python train.py --head_dim=64 --vocab_size=30200 --norm_place="pre" --parallel_block=false --optimizer="adam_variant" --learning_rate=0.00101 --lr_head=0.0101 --warmup_steps=254 --batch_tokens=131072 --doc_mask=true
MLP neurons of a small language model. Each row is named by its layer, matrix (up: input weights) and neuron, and shows model dimensions 272-399. Each number is 128 + 24 x the weight over its row's rms, rounded and kept within 0 to 255.
After each neuron's rows, "fires in" lists the words (lower case) most often at its 100 highest values on Wikipedia text that the model never trained on.

L7.up639 [126 126 142  99  90 120 130 160 119 188 114 139 125 115 121 194 104 137 105  91 110 115 129 126 135 155 143 156 144 100 135 129 129 172 144 179 133 123 129 110 119 107 124 112 118 104 142 124 114  85 136 154 153 106 139 102 155 126 124 116 137 132 112 115  83 115 110  89 127 127 133 187 167 141 123 126 122 134 125 141 148 141  87 159 104 152 137 163 141 110 149 165 138 118 123 116 130 148 126 155 126 143 112  91 131 140 123 138 134 149 143 147 142  97  95 111 126 144 122  75 137 155 114 104 121  80 109  87]
fires in: "before", "after", "and", "while", "by", "from"

L8.up890 [127 142 149 165 113 132 114 119 141 177 121 125 146 101 119  99 143 156 101  73 173  94 166  99 141  88 160 133 141 133 107 106 149 140 108 144 123 122  95 121 124 106 104 144 118 119 138 110  91 122 120 118 141 119 152 115 148  96 107 119 162 129  95 109  96 120 143 135 130 121 154 164 134 110 158 155 136 110 129  97 138 139  86 150 124 131 115 170 125 116 122 146 101 135  96 108 124 140  94 148 150 147 104 113  92 139 138 117 159 176 153  95 148  96  69 118 128 135 143 113 110 125 104 139  97 201 110 125]
fires in: "for", "in", "about", "of"

L7.up1725 [102 146 129 165 116 147 163 150 145 159 155 132 112 119 124  98 122 169 103 157 114 146 121 123 138 118 154 131 162 147 135 145 138 175 111 148 143 135  98 121 106 109 146  91 146 103 123 117 120  79 198 120 137 219  68 138  92 131  81 121 160 132 125 142 105 151 135 116 134 120 145 154 104 107 156  92 147 107 111 126 147 126 136 115 142 131 151 170 103 115 107  99 199 126  85 106 125 152 125 125 151 130 155 141 126 149 104 132 146 140 101  74  73 109 114 144 115 125 105 131 134 142 174 115  89 119  78 155]
fires in: "has", "was", "have", "had", "is"

L3.up1553 [131 107 150 116 149 128 126 139 141 101  82 110 127 156 162 128  89  77 124 134 152  99 148 122 129 154 144 113 112 126  94 130 122 142 129 168 126 118 144 102 134 119 120 168 144 145 146 141 132 105 111 115 110 103 103 126 107 124 126  99 128 153 136 112 124 128  90 126 147  94  92  99 112 100 185 115 124 124 114 116  99  95 118 169 129 134 150 116 128 166  97 134 147 120 140 116 101 106 118 119 124 144 133 109 124 145 120 160 154 125 124 168 128 138 120 116  96 101  96 152 144 140 159 111 165 120 180 150]
fires in: "and", "for", "first", "or", "including", "particularly"

L7.up252 [115 122 153 143 133 137 158 100  81 145 148 149 130 130 135 158 126 128 134 136 159 106 151 121 172 158 123 125 123 121  93  65 125 129 125 129  78 142  98 149 122 132  42 161 141 117  94 165 128  82 109 137 122 123  94  97 140 135 117 125 111 157 171 138 161 113 141 118  90 142 161 136 131 139 127  97 133 125 124 116 130 143  75 172 142 129 106 105 135 120 124 132 138 132 139 110 173 190 163 113 125 149 108 121  87 130 127  96 113 121 177 103  62  92 140 136 132 119 104 122 130 123  96 110 136  70 135 125]
fires in: "and", "on", "a", "the"

L3.up361 [100 116 161 128 138 162 159 158 124  96 142 162 121 152 136 164 147  88 167 113 147 125 186 156 134 122  97 116 132 136 149 116 151 129 101 128 130 134 117 125 120 161 122 160 152 146 122 118 103 119 165 121 101 138 117  92 107 173 155 120 143 183 141 133 106 102 105 160 117  98 186 135 143 111 123 122 111 134 115 151 129 187 113 181 112 116 138 137 127 164 120 159 106 109  95 139  93  86 100 108 128 123 163  93  89 130 111 121 125 184 159 145 139  67 133 140 151 140 104 143 121 118 104 153 118 177 138 120]
fires in: "and", "two"

L3.up894 [154 141 108 150 142 148 172 118 133 156 101 155 148 148 135 145 135 168 102 108 139 118 178 130 126 138 127 126 137 137 134  89 105 117  93 175 142 138  93 132 140 119 137 134 170 151 157 137 117 126 171 166 132 133 127 161 137 112  76 115 143 133 135 108 129 151 129 149 137 123 148 150 102 101 141  83 171 104 126 138  90 132 161 144 148 176 135 135 128 110 143  92 163  77 127 123 188 121 114 111 124 146 142 125 105 148  82 133 107 121 119 110 113 165 130  97 118 129 113  96  83 145 153 142 119 141 141 130]
fires in: "to", "of", "between", "from"

L3.up1757 [134 131 118 174 189 153 176 135 137  89 118 144 153 135 144 152 130 145 103 101 155 124 117 141 126 106 145  98 115 151 103 154  82 123 120 162 150 102 123 133 114 103  82 141 115 119 175 175 107  76 121 159 114 138 116  85 139 170 106 110 134 159  81 133 114 184  98 152 154 124 104 128 121 106 102 112 143 153  94 113 155 159  97 112  80 127 103 152  59 159 108 118 102 140  98 121 148 158 121 163 140 118 151 121 134 129 117 155 157 123 164 142 106 147  90 142 121 118 136 139 122 143 123 170 145 106 159 113]
fires in: "and", "or", "far", "well", "south"

L7.up1620 [139 104 170 107 124 146 195 135 122 139 122 125  86 148 143 122 129 135 134 138  84 111 109 121 112 151 114 123 124 130 139 106 162 129 106  73 128 118 130 121 142 119  68 150 156 113 136 139 128 116 103 160 142 168 119  88 105 138 128 139 132 142 135 158 128 163  98 117 150 139 122 125 109 104 119 144 117 123 108 105 130 145 136 129 161 172 116 149  86 155 147 104 154 121  93 146 133 139 119  85 132 143 133 117 129 149  79 132 110 117 140 129 129 133 110 148 138 166 121 146 112 139 120 143  67  85 124 162]
fires in: "a"

L3.up957 [126  90 161  72 138 134  94 120 118 139 159 128 116  96 161 146 139 172 126 113 131 119 152 105 144 165 155 100 123 101 116 135 130 147 171 157 146 147 140  87 137 146 103 118 151 146 156 100 126 119 140 172 155 123 150 122 139 120 108 150 163 131 121 121 130 111 170 118 113 110 137 115 103  93 129 115 125  96 104 155 101 118 181 130 116 126 107 142 136 141 138 149 138 128 113 118 132  97 116 175 134 134 109 131  98 132 139 125 167 148 141 126 114  75 133 115 126  99 170 125 147 155 138 149 153 127 158  93]
fires in: "to", "by", "and", "with", "9"

L3.up790 [142  89 119 124 164 129 124 122 102 165 137 122 121 122 148 148  94 135 155 149 136  97 140 126 160 132 113  92  95 102 118 103  96 171  95 125 144 138 143 123 161 122 110 138 155  95 121 149 122 150 110 187 104 123 112 137 109 137 135 103 160 112 129 122 147 106 152 163 104 132 128 185 115 111 139 144 117 110 115 149 130 148  84 156 114  74 138 134 165 153 135 124 103 107 124 135 143  81 103 129 113 130 156 124  97 147 140 168 149  93 140 127  94 122 125 122 110 152 154  90 124 182 131 126 138 135 143 138]
fires in: "that", "at", "1", "as", "by"

L3.up1348 [143 123  79 101 158 153 116 133 145 171 125 150  91  75 134 137 150 107 146 141 133 102 136 174 132 107 115  97 145 105 161 101 143 104 155 152 144 120 117 113 169 113  97  98 163 162 190 134 141 157  94 162 170 120 166 107 170 120  95 116 163 144  72 139 125 131 149 129 137 126 129 169 158  91 124 137 133 132 136 123 149 171  79 110 138 104 158 138  97 123 103 130 141  97 140 109 133 147  93 157 184 145  97 125 104 114 144 143 151 128 125 132 101 122  83 152 182 137 110 111  82 146 123 145 140 106 113  98]
fires in: "for", "to", "as", "be", "of"

L7.up143 [120 112 153 122 121 125 164 122 149 162 160 143  93 148 130 114  97 137 140 144  87 129 147  95 111 176 135  87 101 134 160 123 142 136 140 126 123 107 151 123 123 122  77 173 134 118 123 142 144 133  96 158  74 154 122  58 127 140 119 125 143 153 136 143 112 105 130 127 154 117  96 113  75 101 129 137 126  68 122 105 133 169 127 137 139 193  95 143  63 129 104 143 130 126  94 151 146 138 121 108 145 100 142 138  95 156  83 131 154 116 148 123 116 112  96 136 173 114 137 154  93 169 140 132 110 105 154 142]
fires in: "a"

L7.up442 [134  76 128 148 127 138 143 157 170  99 161 145 164 111 142 137  92 124 126 130 129 116 127  92 159 111 161  77 144 105  72 137 217 113 141 129 108 166  82 128 122 123 134 133 128 155 156 159 121 130 172 106 148 126 128 142 154 125 115 137 139 100 109  99 167 103 134 106 123 138  90 134  89  89 124 148  96 137 102 121 133 111 130 148  88 137 114 108  93 158 136 120 140 144 131 128 152 121 111 119 126 150 156 122 119 187  83 154 126 143  96 179 101 150 131  86  97 174 112  98 107 161 105 132 122  86 126 135]
fires in: "was", "of", "is", "the"

L3.up82 [129  73 123 149 127 140 167 154 119 144 175 104 156 128 114  96 114 139 156 128 162 146 121 137 147 138 118 135 162 150 155 125 133 126 162 185 131 128 104 138 131  84 158 133 127 155 122 164 100 106  98 166 131 145 112 146 163 132 159 142 145 141 150 134 111 133 124 142 139 122 101 111 110 113 108 137 138 130 108  94 153 142  87 131 152 138 114 166 121 122 100 106 161  95 128 161 122 136 119 150 144 148  86 124 120 152 154 136 129 142  60 180  78 108  60  90  82 165 126 108 149 133 109 103 121  65 171 125]
fires in: "it", "i", "we", "you"

L8.up1111 [108 133 131 139 136 124 133 119 133 123 165 127 150 129 122  95 139 139  93 118 101 112 124  99 143 119 119 158 173 128 133 126 143 173 151 171 149 137 121 146  93 120 157 166  95 134 120 129  78 110 107 124 119 181 110 165 138 118 189 144 119 123 149 130 124 133 171 157 136 155 133 121 116 137 100 138 145 127 155 118 147 120 101 130  92 130 122 121  97 121 134 134 110 117  96  95 122 130 141 134 140 132 128 114 100 161 162 132 133 145 113 125 188  87 140 134  97 128 117 119  95 146 155 114 132 126 136 141]
fires in: "that", "which", "it"

L7.up110 [159 170 132 108 127 146 113 134 110 173 102 101 146 114 152 133 102 173 122 199 121 108 167 103 145 166  97 124 108 109 106 139 140 158 126 163 139 127 106 125  95 127  95 159 123 143 152 126 143 118 137 108 105 158 110 127 127 166 110 142 126 104 137 117 119  97 141 123 134 171 152 130 112 108 161 108 128 133 101 111 133 126 111 129 118 148  89 112 103 137 118 134 131  85  90 119 101 144 129 136 130 121 140 132 124 197 145 140 137 112 116 106  86 118 133 109 116 112 121 130 128 164 121 145 131 130 131  93]
fires in: "in", "a", "is", "by", "was", "as"

L8.up1627 [120  91 138 126 134 140  88 164 117 127 132 140 111 136 177 123 118 163 144 143 124 123 153 118 118 129 133 129 124 161 156 118 195 156 126 114 149 160 130 132 123 168 143  89 111 141  97 115 119 141 153 116 131 132 118 114 143 166 104 141 137 147 111 117 133 125 154 145 138 144 130 109 121 126 110 113 134  98 118 117 118 108 101 121  96 118 121  90 121 154 109 104 122 128 126 122 124 119 132  83 178 132 175 121 127 135 151 154 109 145 170 140 112 114  99 116 145 142 115 148  51 134 129 111 126  88 132 196]
fires in: "of", "the"

L8.up1256 [ 87 140 125 108  86 176 112 145 124 169 137 167 147  88 132 113  87 146 119 120 140 112 128 111 119 102 124 100 113 133 132  94  85 111 110 143 115 135 143 117  76 136  97  97 146 125 142  76 128 118 122 141 120 159  98 141 112 178 120 125 149 131 133 140 128 134 140 105  83 168 135 189 139 134 134 118  99 145 149  84  91 116 151 105 140 134 156 155 146 167 153 102 176 127 114 113 135 106 149 150 118 110 113 160 140 133  98 101 124  90 150 122 114 128 141 129 144 117 124 179 120 155 174 137  82 143 176 155]
fires in: "was", "made", "is", "to", "first", "with"

L3.up1646 [ 78 110 101 126 148 151 102 104 107 139 118 150 106 124 145 160 142 127 122 107 124 141 120  90  94  79 161 144 107 168 112 109  91 171 133 126 178  99 140 128 141 104  97 130 110 117 134 115 124 151  96 124 104 165 118 129 109 127  95 122 150 116 150  99 114 149 140 114 140 116 113 180 163 100 110  86 129 109 134  99 106 110 121  73 139 104 117 129 142 175 140 171 115  90 146 124 126  94 128 162 156 131 167 174 114 148 155 130 160 118 136 118 119 116 134 141 136 102 124 128 140 130 180  83 114 190 136 122]
fires in: "by", "to", "of", "in", "with", "for"

L3.up1405 [ 81 124 116 111 110 127 132 147 157 187 121 142 184  93  96 118 152 156 120 162  74 115 175 130 145 160 121 140  77 136 104 155 125 165 138 134 164 138  98 108 125 117 125 140 155 108 142 124 137 102 146 126 120 165 146 145 149  89  94 120 159 145 140 101 141 154 177 121 159 132 175 141 131 123 126  99 178 130 121 111 144 110 132  77 104 177 131 144 134 133 166 111 115 116 106 135 144 110 151 172 128 135 137 105  99 153 153 167 144 193 128 143 119 119 108 120  91 138 157 108 166 140 120 124 126 112 153 121]
fires in: "after", "before", "of", "for", "eventually"

L7.up1602 [112 161 123 134 128 175 165 147 123 119  93 124 113 125 126 122  68 180 119 110 125 125 143 126 154 119 128 124 179  85 165  96 116 129 111 159 147  80 153 101 124  96  87 116 151 144 128 121 165 111 150 114  96 125 112 103  94 151 132 146 148 157 130 151 132 134 162 110 101 149 178 144 125 119 110 149  79 137  90 174 142 140 163 126 132 176 130 160  96 175 106 111 102  90 150 123 146 180 104  82 128 114 172 171  91 137  89 127 144 130 125 109 116 137 187 122 116 131 116 160 128 166 122  98 138  88 159  89]
fires in: "the", "main", "a", "one"

L7.up1736 [107  87 119 116 124 120  95 118 122  96 156 149 187  79  57  92 136 130 120  79 115 100 147 127 124 103 134 116 108 143 127 109 132 148 132 128 136 131 128 131 108 119 114 160 141 141 165 123 116 118 111 122 110 151 142  89 139  79  99 100 139 144 176 106 148 136 144 119 172 151 158 140 149 111 141 117 117 107 141 144 155  91 130 145 103 136 136 105  93 102 124 157 112 137 130 117 108 137 151 189 151 103 108 103  79 120 141 108 136  93 123 134 125 124 115 135 148 122 120 132 137 157 159  99 135 150 113  99]
fires in: "of", "for", "alves", "at"

L3.up33 [112 117 121 109  97 141 159  84 103 125 173 161 158 125 136 133 117 166 122  62 135 117 106 115  96 137 175  74 116 121 125 148 152 100 122 121 139 146 136 121 118  86 145 104 125 111 131 172  76 108 161 130 147 142 116 117 140  92 119 134 138 110  91 147 117 137 158 104  92 130  99 101 132  96 117 133 174 134 130 117 142 129 138 112 145 136 105 133 191 133 128 139 136 124 128 141 126 118 162 145 127 173 133 124 131 152 126 131 115 121 136 148 144 139 131  82 107 140  90 120 139 129 108 127 139 131  86 170]
fires in: "with", "would", "to", "crema"

L7.up1473 [128  98 128  94 189 153 104 103  87  83  85 129 116 158 127 117 118 104  96 125 137  94 134 126 138 141 132 114 146 114 176 136 114 106 110 133 122  47 162 106 190 110 139 132 125  76 171 108 133 123  87 139 132 123  97 102 117 126 120 171 130 133 128  83  99 121 150 119 127 167 121 105 129 118 138 163 131 104 100 145 112 127 112 145 146 165 138 128 157 155 103 106 132  78  88  94 100 176 113 129 135 130 184 141 112 138 152 131 127 134 143 155 110 114 156 123 135 131 150 141 132 123 161 113 116  69 130 111]
fires in: "the", "a", "s", "his", "first", "an"

L3.up661 [116 131 159 160 137 152 131 168 103 112 156 149 159 157 145 139 140 155 119 123 106 136 172 145 147 119 116 134 109 116 133 167 116  91 126 146 126 170 131 123 101 126  86 119 115 121 137 139 144 129 117 124 154 125 132 115 110 186 185 157 136 107 159 120 128 139 136 134 148 139 160 147 107 104 118 129 124 106 120 136 104 124 122 168 146 114 137 161 139 126 118 105  98  79 128 121 114 167 147 130 161  99 143 115 138 122 163 156 128 113 134 150 120 134 127 152 147 144 121 147 122 102 165 102 135 143 157 135]
fires in: "in", "that", "of", "place", "out", "released"

L3.up1111 [ 98 117 119 121 142 159 145 138  94 142 129 157 150 145 169 103 100 145 115 127 126 112 118 108 140 146 136 116 116 145  99  54 142 121 153 134 118 156 115 133 116  85 126  83 138 129 114 124 101 115 137 139 141 147  72 133 127 127 138 134 132 159 105 160 140 190 151 149 146 186 125 129 109 120 123 112 143 129 123 125 170 140 109 115 120 103 131 147 173  99 110 118 132 129 140 126 208 140 191 106 113 157 157 180 105 133 112 123  96 125 147 119 130 150 136 127 131 160  79 108  73 122 113  99 126 121 124 112]
fires in: "the", "from", "with"

L3.up1081 [ 89 132 139 129 103 141 131 133 155 105 117 108 116  99 148 119 152 128 128 122 152 133 155 136 132 161 124 107 126 154 108 118 155 111 123 128 108 143 106 133  93 135 130 152 138 122 159 155 116  99  98 159 112 130 101 116 155 106  97 103 155 120 163 105 110 122  79 141 125 110 125  94  83 108 119 131 146 138 119 143 155 120 124 111 144 184 142 139  74 169 122  79 151 105 155 151  79 142 104 125 105 131 107 144 117 116 108 137 170 130  93 125  99 113 108 115  99 152 133 154  75 129 154 106 126 138 122 148]
fires in: "and", "as", "or"

L7.up1578 [102 136 161 109 108 124 105 139 152 160 165 125 111  99 121  77 102 124 136  90 137 126 163 107 113 162 158  80 147 147 128  73 123 116 114 152 129 132 123 120 106 100  97 149 110 142 131 135 123 154  81 146 113 144 121 100 145 120  96 116 137 109 132 111 110 108 116 126 130 114 175 142 142 106 134 149 118  89 126 102  88 143 124 133 171 148  85 138 148 144  67 112 128 113 133 172 142 183 123 138 153  99 122  79 122 129 121 144 102 117 139 132 114 119 125 143 124 161 143 123 152 118 124 120 114 117 144 103]
fires in: "a", "in"

L3.up204 [108 141 157 180  97 136  93 169 136 141 144 151 144 130 109 133 132 121 123 142 159  84 101 108 133 110 121 102 136 121 108 125 129 165 115 106 143 118 110 133 128  87 128 160 144 137 128 125 129 100 154 138 158 143  67 107 145 136  97 161 156 116 160 101 135 133 145  92 126 141 125 127 116 126 139 116  88 156 125 121 149  93 125 137 184 122 128 132 197  93 120 108 149 107 102 161  90  89 127 140 168 143 151  85 171 112 179 156 149  99  88 129 128 110 156 164 139 169 155 128 137 106 142 102  99  64 119 138]
fires in: "in", "is", "are", "were", "at", "was"

L8.up673 [124 136 139  89 143 135 148 123  95 139 138 155 117 132 138 150 100 145 146 144 124 134 151 114 145  91 159 150 126 164 173 136  81 149 162 107 165 141 132 117 136 146 173 130 129 109 141 120 134 140 127 109 120 146 142  93 167 112 129 141 144 102 125 117 153 107 164  77 131 166 165 139  99 130 135 163 142 155 128 119 139 175 116 167 141 106 115 130 144 128 101 109 149  80 127 137 145 184 105 131 122 144 158 127 123 152 113 117 155 133 133 115 165  83 123 116 104 149 146 118 111 174 165 168 160 101 156  99]
fires in: "the", "in"

L7.up1546 [102 131 133 170 145 162 130 159 107 178 107 150 134 117 131 117  74 144 101 156 142 111 145 143 127 120 124  83 103 128 136 103 138 170 135 127 150  70 190 124 123 125  89 117 159 116 142 164 156 133  88 142 120 188 141 150 177 137  85 152 122 153 123 124 116 111 122  93  90 158 122 136 101 118 111 122 118 125 106 134 143 128 108 124 166 108 152 137 128 194  94 109 116 155 120 155 129 185 140 143 108 123 154 155 112 187 127 128 139 126 135 140 114 134  94 186 105 148 153 119 147 153 146 164 158 138 141 127]
fires in: "a", "the", "via", "through", "in", "to"

L3.up1727 [109  90 109 160 156 174 147 163 131 129 157  93 148 107  76 160 150 131 111 146 123 111 145 135 136 102 125 104 118 100 136 126 143 156 112 126 139 136  99 152 178 102 114 141 165 129 118  99 156 125 118  93 128 105 131 148 101 120 125 105 156 151 152 102 152  98 128 140 124  85 129 161 122 112 156 114 133  90 134 159  80 127 106  91 157  63 127 121 162 127 100 115 142 102 179 111 143 141 118 167 166 113  93 142  87 131 188 148 114 149 105 123  74 160 133 149 139 172 112 127 118 149 177 122  94 172 137  85]
fires in: "of", "by"

L7.up1284 [114  96 150 111 112 122 134 134 110 104  92 120 123 112 103 126 136 134 120 123 121 139 119 109 137 131 111 102 124 102 111 132 129  91 108 141 170 121 141 137 136  59 110 163 113  88 140 106 139 120  86 130 130 159  94 106 144 153 179 132 126 120 173 161 111 103 134 104 123 167 116 138  98 108 129  96 146 160  90 105 137 175  75 113 126 118  92 144 117 124 115 137 124 101 154 156 112 162 157 115 126 118 163  98 138 125 161 171 101 144 119 138 172  93 148  99 123 189  94 117  91 106 151 161 158 130 129 125]
fires in: "it", "but", "longer", "still", "not"

L7.up695 [149 127 115 121 111 172 105 140 113 138  85 135 145 108 122 118 118 131  87 111 118  91 118 150 129 122 121 121 160 129 134 121  86 113 127  94  88 127 141 111 135 152 115 160 155  75  97 131 132 154  90 162 129 137 159 101 132 112 162 124 139 113 116  94 105 112 134 100 118 148 163  94 178  95  95 108  62 122 126 116 110 113  74 169 106 106 149 141 109 109  85 113 103 136 125 101 117 120  96 102 130 122 147  95 129 160 144 141 158 130 128  73 141 101 126 132 114 149 150 135 105 144 151 119 123 152 156 112]
fires in: "and", "of", "during", "faced"

L8.up36 [ 70 129 130 147 102 140 113  75  57 109 154 117 135  86 144 119 166 134 140 154 157 108 156 127 129 154 139 106 117 112  73  84 140 151 149 163 157  97 131 137 128 104 167 163 129 136 136 117 137 106 165 153 114 111 140 109 118 116 134 157 138 158 133 154 114 104  88 128 112 135 102 122 126 102 131 142 129 153 151 129 129 126 116 161 166 149 161 104 108 121  99  98  88 154 127 140  98 134  91 147 118 134 167 157 110 134 126 122 152  77 181 110 139 132 127 114 121 139 138 111 104  64 115  99 120 132 153  98]
fires in: "an", "trans"

L3.up11 [146 115 140 126 109 156 138 110 104 135  99 174 150 107 130 163 109 125  93 120  92  74 183 102 115  90 129 120 117 140 134 113 105 133 102 125  94 166 131 122 168 145 146 107 139 148 100 165 127 153 181 138 151 174 100  98 106 119 152 104 119 150 136 118 110 127 158 140 110 112 124 122 141 167 162 106  94 120 144 103 131 162  86 176 141 147 103 136 134 110 123 146 119 151 125  98 123 155 107 105 150 116 177  96 137 126 139 125 146 155  86 148  87  89 133  95 157 116 118 136 112 121 152 180 136 150 167 141]
fires in: "and", "as", "with", "which", "that"

L7.up1026 [128  93 127 125 179 112 124  81  77 164 122 146 153 118  71 138 138 117 128 138 148  97 162 151 170 135 133 102 140 103 114 125 133 153 144 123 115 108 147 121 127 176 194 144 148  62 139 132 127 133 104 148 146 129 133 127 180 148 128 153 118 159 154 114 186  76 136 107 172 116 132 119 125  95  99 146 116 105 128 166 133 127 151 153 111 138 111 135 109 166 108  93 140 107 115 134 113 117 114 143 162 150 150 154 151 149 125 140 145 105 102 148 132 109 109 154 111 141 140 132 164 157 130  89 116 137  99 108]
fires in: "in", "of", "took"

L8.up1597 [116 154 130 138 120 136  99 106 162 124 149  88 128 105 131 119 125 183 119  84 101 117 149 106 159 174 112 116 166 103 109 124 108 162 140 107 138 177 157 128 189 111 138 157 148 120 116 125 124 100 111 151 128 137  82 139 152 141  85 138 163 155 163 108 109 143 101 178 112 116 139 111 108 105 126  95 138 117 117  58 147 152 159  95  65 171 115 128  94 145 120  91 114 107  51 142 104 151 105 124 133 167 116 161 147 162 133 100 132 143 128 105 142 112 170 132 125 142 133 146  93 114 163 163 136 100 134 151]
fires in: "it", "to", "and"

L3.up444 [ 70 131 145 116 120 128 117 157  91 152 123 131 165  76 119 103 115 134  96 162 118 141 155 103 100 144 135 115 111  96 161  95 185  96 118 127 146 123  98 106 124  97 103 125 110 103 154 204 119 145  88 104 128 156 151 116 158 154  98 145 149 136 102 106 104 137 137 160 128 106 152 145 148  95 113 127 124 137 125 115 124 133  78 151  90 148 179 142 116 134 111 141 121  84 125 107 138 125 134 123 128 140 136 155  94 113 115 129 137 108 149 141 129 100 116 140 121 139 124 127 130 140 138  96 107 157 117 128]
fires in: "of", "for", "at", "about", "from"

L8.up528 [117 136 126 104 130 121  78 108 113 131 132 131 113 148 134 103 108 114 150 114 124 105 151 117 127  92 147 121 123  99 107  92 117 141 148 138 137  97  83 117  89 119 204 152 145 160 124 147 135 114 143 126 146 136 141 110 128 142 149 133 119 126 150 130  99 119 129 124 128 189  64 104 154 145 129  98  92 144 154 132 136 147 133 162 160 144 171 136 161 145  97 114 105 136 142 117 154 119 109 120 138 136 208 129 139  95 128 131 116  63 179 104  96 150 144 114 139 159 109 102 110 154 133 117 164 104 106 126]
fires in: "an"

L3.up678 [150 131 139 120 175 148 179 143 168 132 136  99 122 153 150 110 167 132  90 101 163 123  78 122 138 139 151 117 131 143 149 128 117  99 137 156 124 146 138 110 114 115 104 162 141 112  89 141 130 145  24 130 108  97 159 128 173 131 159 145 129 126 134  98  91 133 143 125 147 150 123 107 143  89 134 114  95  91 142  91 116 106 129 149 128 123 146 138 135 164 110 125 137 120 139 126 123 132 135 111 135 120 128 113 123 189 153 119 147 150 158 120 137 102 147 127  79 160 105 115 102 140 117 103 128 124 154 110]
fires in: "and", "or"

L7.up1042 [122 103 141 146 181 124 148 134 146 127 122 138 151  92  99 103  88  94  91 135 101 127 148  90 118 163 115 110 143 139 121 123 110 176  96  50 152 131 135 110 119 115  73 142 142 105 110 147 119 110  85 120 121 178 109 150 141 108 105 129 132 126 120 120 124 118 149 105 119 113 159  93 157 122 150 133 154 126 124 187 136 131  80 131 149 163 176 159 118 141  87 134 137 110 153 117 137 169 137 151 122 115 129 126 148 174  98 120 164 116 145 122 101 116 136 156 146 127 163 140  89 147 185 127 152 125 130 147]
fires in: "during", "a", "of", "at", "following", "held"

L7.up753 [110 130 116 123 127 108 104 129  95 153 126 166 104 130 131 123 113 155 147 139 112 149 130  99 139 159 127 155 145 151 145 103 117  79 106 109 139 132 128  97 179  88 124 118 135 112 136 108 144 124 177 150 110 109 127 128 121 137 135 120 149 146 128 146 108 116 112  64 139 162 163 127 109 138 114  93 128 129 131 101  96  95 122 187 138 123 105 119 154 104 121 132 139 119 113 132 110 138  97 128 149 180 122 148 120 119 147 127 148 112 135 149 174  96 104 104 120 169 144  92 106 143 120 138 127 121 150 114]
fires in: "the", "a", "all"

L7.up325 [136 120 144 123 115 144 107 152 137  81 127 122 131 139 174 102 147 181 138 121 169 151 146 112 144 149 136 149 112 136 123 109 123 139 110 110 138 188 113 117 143 123 104  99 154 142  87 140 158 103 138 131 131 157 104  89 149 120 134 164  91 100 137 138 153 141 110 169 107 144 117 118 109 118 112  76  98 124 107  88 114 149 151 120 127 125 126 129 126 130 122 110 117 127 118 140 179 132  99 104 111 141 171 144 114 119 103 150 128 143 173 142 127  98 123 110 117 158 126 134 117 135 150 144 122 119 199  90]
fires in: "the"

L3.up1460 [132 122 122 128 177 118  91 140  91 150 127 102 122  82 157  94 110 151 125 116 114 108 144 130 101 110 122 106 102 141 149 132 106 136  89 112 163 113 115  99 160  95 131 118 100 139 116 178  79 129 100 158 137 104 124 100 134 115  85 137 157 117 147  71 121 157 155 112 151 137 130 133 104 124 149 109 128  78 117 127 176 152 171 120 139 111 108 149 142 105 121 117 141 109 134 138 108 168 118 162 109 134 115  94 120 114 109 153 188 103 119 160 100 113 131 153  95 158 113 124 182 104 135 143 131  97 131 136]
fires in: "to", "in", "television", "conference", "endless"

L8.up413 [ 85 115 147 139 155 144  93  67 107 130 125 140 113 129 144 113 133 134 110 116 164  99 138 120 155 100 133 126 126 152 105  83 124 131 103 131 140  90 118 112 148 152 190 133 149 116 136 125 126 107  92 148 135 120 128 119 167 108 121 161 131 117 119 115 133 127 140  99 127 180  69 148 177 110 113 101  95 151 106 157 103 117 121 170 140 118  88 158 167 130 127 103 122 157 107 104 139 120  97 107 129 152 173 122  93 139 124 144 119  63 159 109  97 120 191 128 142 161 111  98 119 100 121 135 142  94 145  77]
fires in: "an"